Weights of a small GPT-style language model, trained from scratch on English Wikipedia: width 384, 12 heads of 32.
MLP neurons of a small language model. Each row is named by its layer, matrix (up: input weights) and neuron, and shows model dimensions 288-383. Each number is 128 + 24 x the weight over its row's rms, rounded and kept within 0 to 255. Numbers have three digits each.
After each neuron's rows, "fires on" lists the tokens most often at its 100 highest values on Wikipedia text that the model never trained on.

L2.up700:147143127126141101084125138158097131129126120135122145122144124166135099135141121110129103123109145138171166158118133126128076128120065126181100121135129121201157122155137150140133106142111147116110108080134113114126133071153145105149122147084095116134092134100127144151116164122126111132
fires on: "s", " programmes", " roles", " movements", " TV"

L7.up1426:131146139158095099149106167120144128149143130092129103155123117143105148109148136080125104089096111179126115144130106107098171137139131129150136147104113135142106142116143139136153145104124172126158114130112153161122141110127111118127107065170102136148121168119107149122126108105126115141
fires on: " in", " the"

L2.up883:144155121147132088147121163132111116113071122114121114118114136076156119154132152118071099138129115128100125120120141174138156160087119092152129147119128120089118156117146095152148165147097128135159156118119126143158117144129156130151147088130119167142170125100148134155193105153075118124
fires on: " B", " A"

L2.up20:118125134201123120140132113165115103133146142099106150122167113128141147109133142134106098121109132149135105134124126094083128093179107109145144131147137112149161109141143155124125130136116108116126152110132126130137113120135138193092085132149141110116091111089153119101152132129119112085
fires on: ".", ")."

L2.up1456:151146149149116135112126100172150081125103147115132137085148138146126099122090114141095117165160105090143101137151151104133099152121110139127105135131167148163134137128149118142124192126087129166052142134143134122116160087115138157152119127094142098119121109120115177136166119157111077144
fires on: "ter", "ri", "bor", "man", "her", "en"

L2.up798:109178124141120126107110074157136110162116105099112144125163118101103123121115145127064092136112135173098160106147123167113131136131103085131142169126121110132124160152106097096120167137128159161105114134082125129131116105159148153133119111097144147137101132125176125125133145118136143116
fires on: " over", "re", " hall", " Decision"

L2.up689:101123143169142138140144132161124097141124111142101136143101143151113130131159138132152122138119102183144114118136119110097078142104140141113154124109128108139117115147131160118124173150121143115082152166120102105117131120154151146146123066087148153118115093167105132114158101109156132115
fires on: "19", " Navy", " fire", " run", " watch"

L7.up1442:158148152148114106151118167137118099164162133128125095153135100109087152093111144097105185147099070146180121125221133131076188140120131123160129161069151139152140143127088165141119162137125117133135125133166134132129127120127174139092133074100107125095122135107125103136108100153122155122
fires on: " |", " ", " the", " A", " a", "N"

L4.up879:081121159144147132163099079148121122123130124092111119116125148167108095069139171136135133151142104125153136116129175112108133105106149125128171143084142089130115098097170117175152151158124119139134170145148166150170121122138115140139150119104127132153128161117117121131101121108107135142
fires on: " |", "°", "-"

L4.up894:096162200201139111126126153117101078161112122134127103137103144090133156158147200152108139152115132132118128118167139130118122092167163100117102144120113142095101185117105115128128105136063091091172167153158102132107138127127121113120132107125128120187152118084128140129149130157113097155
fires on: "In", " in", "==", " the"

L7.up292:113150097133120129130096118110138135133092166092117120129162112152140145133106125092099126097138124147154123120125175119152138146066162123131171125090149110157113132150081093171157137143118151099140099161106118128139149110129122100145149142103118119130148141098134123108099091119117144114
fires on: ",", "°", "z"

L4.up385:127187148158113111142140099135115114117113116103130138074136156106130167090132205128113161135114094146138139113126149124088155142164118112177161132100170101107085136148117063130119090140115142133150139131151152162163171135144144148125112115138124096107152093094085117106156140128112086150
fires on: ".", ")."

L2.up1117:135110114136148148117116133105124118136150123119103137091124145132119141142163146109119151142152135137091146117143101136123137123188154104139133143129136128109054102131129126162164124125122117098140132161113154163135160146101182127075121115103140149133120143141160110143155116078113078160
fires on: "j", "h", "am", " information", "en", "ij"

L7.up1144:109153068152120146161129111102144156152160110116128106149132100131131161106152144159158144127104085120149108111124111092054122128123150130113132166111163119180102162125135166133134115139133155131141112114142116147184104148166175110125138119136117113087125107120085177143076124106132148162
fires on: " |", ",", "\n", " 0"

L4.up254:129123117143145116135104133145117102097111130110155151162099137125128106154144086132158125134168126120150146156168146128134159105157133140109087110127148104095118132116130137124110123138116111078105131145113113096140136072141142108098124098099171093154136138123091119107114105134115123145
fires on: " at", " with", "A", " on", " 1", " in"

L7.up741:108111156127129105097097107145064123133142159147118114145146150103137130131098103130100099170104155143147140088142125130097133157150133105148106124136144131134116136142195130133134099130146118102148122080151150081105117103138138066097138053135105112107117157121138128129124135104123111138
fires on: " and", ",", " or", ";", " &", " District"

L7.up883:142171100143115163159122129085178140148143098123143128105120071099136117109129137134162144108126138136123133145120119112085139113170176147144148133138100130157112114105124145143156115141135151125126125097143124153145148155146185149135116115111101104064117101148086199134105109113124121169
fires on: " |", ",", " –"

L7.up1229:085120134127121127118155116118119120128140105150102098116144116137151156159096125089101140111106154159116124118162120107106174106171171081097117138126125112126119171121164094128170116161157137128159094080166093081105091126136130137114140063134154087132137112138144156133146110098105135097
fires on: ",", " and", " years", "res"

L2.up1134:120149100139137139148150139126122110183083139141113136127081146112107133117127149139101165087094128132104137127147142132104112130100141139158172138162190143149085120118121147166150087111109114134065115166133150147095104100132161104134109129088150105113105126127131123159162166160123123090
fires on: "ed", "ing"

L7.up98:135130107171117169119109128116104147115160166139099112107140093106127135133133164122146147160091058126114117140136112096077137157147194119096177121111141142140105099138130186143156131108137092135125118132122122154141127133133148103110129095087129111095086139119099191140124124116097111129
fires on: " |", " ", "\n", ",", "ham"

L7.up831:128136115136136142146129137137129121110155164104142149116144107093143146132133153118144168156111098116146078127134136116082125142124143133153163112113153118131133098160134092093157116132125115161154138147140113119139129148163142150117146091123141096127134117041102143126104107150127131141
fires on: " |", "\n", " the", " lost", ","

L4.up156:096127155156124090105121141137166143139149147139121121153088164104092136127128148128164110150114132174153143126163136139107160091145131146120129100103096105109129149112119133102137128088129152122108168126182127106090159128131137117125117139135140119153141116090132168126184124122119116118
fires on: "===", " the", "==", " match"

L7.up1452:109127099123140147106097100134103139093115148115137113144149155084100089105120140108106130175135179112118111100146123130103117116150140201103094099173127130125140164146123103121161128169150132128121129133095109114115134140128107166118159151096083123117132152104074105100136105149150136119
fires on: "\n", ";", "."

L7.up1270:136173131141099145131130119143094097151085141159140124162174149162122153149119097117074136115135120137123154092157133126128152124144124133162123141110119137117084146160128082115098144132125137118155098112133104097076143100124156153076113131126137108125161073106132144140120153148109132108
fires on: " |", ",", " in", "|", " election"

L4.up936:138153116168162112145135107130134145118137119110124151119124133113137133076141157115088139111132129092160142108128149081075123141147106138102188141140143110136148128149122143136131134144132149149113147125112156155140112132138157132133111135115131119105148115116133136125121104184126091137
fires on: ";", ".", ").", " –"

L7.up412:086127173108175127136147132114135114169146180158093165107135137110149123103172145149147138149160100088125096112117124135093132129119117102132127140131143123136135099078116134137157121152139104096117089135091148150110106151111137125127138092122148125098130087113147128130152121165090148131
fires on: "-", ",", "P", "G", " and"

L7.up117:139163112152124172138138129158087114131069129105154136160124127091148152074114131085097131120137106130151140110183129140115142101163103114157105129132135125136134116123136125151112117114105145090109096120103161101097138089148172153109142089101122091130162099096119127145128100110108151150
fires on: " on", " in", " at", " (", " as", " was"

L7.up1260:116148167145144151158129133143141108146137144138105126125132125142122150118142128109098112134126116081128101061143146160093138123094111132153211157139136136118128090096115156136187128164113106082150105108105140103113102130137133131143129151114166124124152110068128131145186091180122137163
fires on: "\n", "-"

L7.up673:128122113164183180142097123136084128073066150136120091141107145101121107129140145102114174184112149105111127131134147133103125129158101162112119124157104136083155104157131110141127160131142146099112145118086123113106174164132141151171162093097065102131119135115128124101172082116137135111
fires on: "\n", "In"

L4.up990:140113117144127117136128088171139145113108131113131131127157152100146139121170125115104136115131134115152080110128182142078128132143099122110158134146162089130134125142134122144120145150092138152100125108096166102151114122141148125142149138126162128095138103112123103138113107176107113110
fires on: ":", ";"

L7.up974:127152129127112100131124156113139123141143142137141144156126140104139174092133151084120134084144112138147118157157130137107159123112150107102145131099117130167104138121132103145147122167093101114150090147165113123109138103132125148079136089136139124097123149157155168130097143118121102158
fires on: ",", " the", " a", " up", " about"

L2.up929:154160174126112130129160130122098094076143134135101117125147127086125096087110129106114089152154087134152159132163104142149136129130168130140132144115103150139086136161137103119162153092149112107140143141133149162173151128139126139182136106116107120121161200121140145111148110135130088161
fires on: "ar", " Star", "om", "am", "al"

L7.up1162:103137112121176161149126133140130113113136106085149109133139157092105142098091159122153134087112113131156121107118114139113186106167091144099128131121145117107121128107133121161117120130124086123165142122152154113167140117142171146148118124146142111166125144122103138128095137112135132124
fires on: "\n", "|", " that", " not", " |", " had"

L7.up672:089083137126105122127120147135101125119099155128148105135126138160108127135127136125134182132145106175141103078137123157138179143100135119133135101108129138107111118136179142148131146142081078120160123122141086084159131125143181134144119094163108138136158150116081171142130109117113167162
fires on: " the", " |", "\n", ",", " an", "|"

L4.up571:169115115187152106125143087133150138153094112137111143069143123102154125113154149117108148141124128138129134129079175084044120122156136130140138150120129114113118114130164109147138138128098148108148147120102140139138089136152158123122139122150115102114097095109116137144116132166124142146
fires on: ".", ",", ";"

L7.up516:098146124119130150127053141136104114100097149143122114154132164113097133145147144150121144190106145129110108128124140120106147114129139186109121118154124158117128108118148090118171130214152151138112122182146124133105138132131135157157203138095107107146087150110113142110134136151144101105
fires on: " the", " The", "\n", "s", "The", " He"

L7.up585:110173134152154135117123150170130133147113116171143109160141155145110137145136091100100087147131144117169142119167118160158136141127152128108120168103129157115128136138139123108091104105172138119133109149123153123109140113151135076099112093124157103162141090076106145141100099110124104148
fires on: " in", " on", "==", " ==", ",", ":"

L7.up344:087117093127135159123146124139109119117131157158138098117108113150093111159130111115100123126123153129126113117177099161125153123133107146099148143165116132140104118151157150099138132144165146129110133116089121123106134091160121161133148104119110117176162144085157093135110101124138114087
fires on: "\n"

L7.up301:130107188133134096137154177160120094114114124134123127170146101116122134138120162107122131120132124149133140086174096156157165086114119102138130143135161136126101170116144073123108115113123099141170154157103112165153108121136172111134118128104175150115118115128105117153106161112122115180
fires on: " of", " B", " (", " C", " history", " zone"

L2.up344:117110126094101105165085118143127106087089130133145094136140138145146103145119127116117107120135165105113118099138121161135132122123084081135128139141156125144141135124116120135152164162115132155138102127109170127152104128145117112147132112150125138132139171151121129140141119168113110153
fires on: " B", " T", " U", " high", " 5"

L7.up593:082153124154104119131129139113158140101112175118107115125130113128106131114126169117115161109100131125130071138182153081089145145117122131115166113144120101123147129163112097135169131115138128127140126146130111144151145124118126158162150130115118123109111138081134098122098104149120161152
fires on: " |", "°"

L2.up515:153166147164129132120114155142117082120132129141099169084111125125135078095101141118075091168130132114138140148111120140124098095155128128120145142132109160134104195120190140134157121149138078091112131156151122145153107146117123122126098156075143056138107148136116128118147153110117102118
fires on: "al", "l", "ar", " professional", "ational", "ol"

L2.up800:172131109148148176124134133117155138139140113133093115115062113140112131095149129124109128142150165115104117104151108164090117163132141178159093116082089134145105112146119158156187132096131113132121130165146126154104158125124170149187113144111134094166093164131130158112132118128100091159
fires on: "h", " m", "am"

L7.up605:112116154143141117149028105116102115179097152105137136125098170134111101128116145158152146175134106154118093084149100111121138129111108142134150131111098095144092115101170073174158152132121099129118122156146118120110134148147160118123175119154166148092127114115108124124178130188110108114
fires on: "|", "-", "un", " |"

L4.up836:150153148168143139103125128137162080137152103119131152101125126098156106088152129117125104144133131080129176157119198146060109145116143125146116129128145099150148151121127138149140129132105146141104154134081123181129114126135132100145150109118147094117147080084089133125128124142118158141
fires on: ".", "\".", "==", " The", ".\""

L7.up1372:134149158130135091137116178119135133108147179098111135141109088109129125139138190137132104122162132151139088088146138137113107119116089133134155117134143155144114160119128138133154110116100076126119092148120098134157137132166114142167125160110133152085127132051129099151129101128116153132
fires on: ";", " of", " |", " ("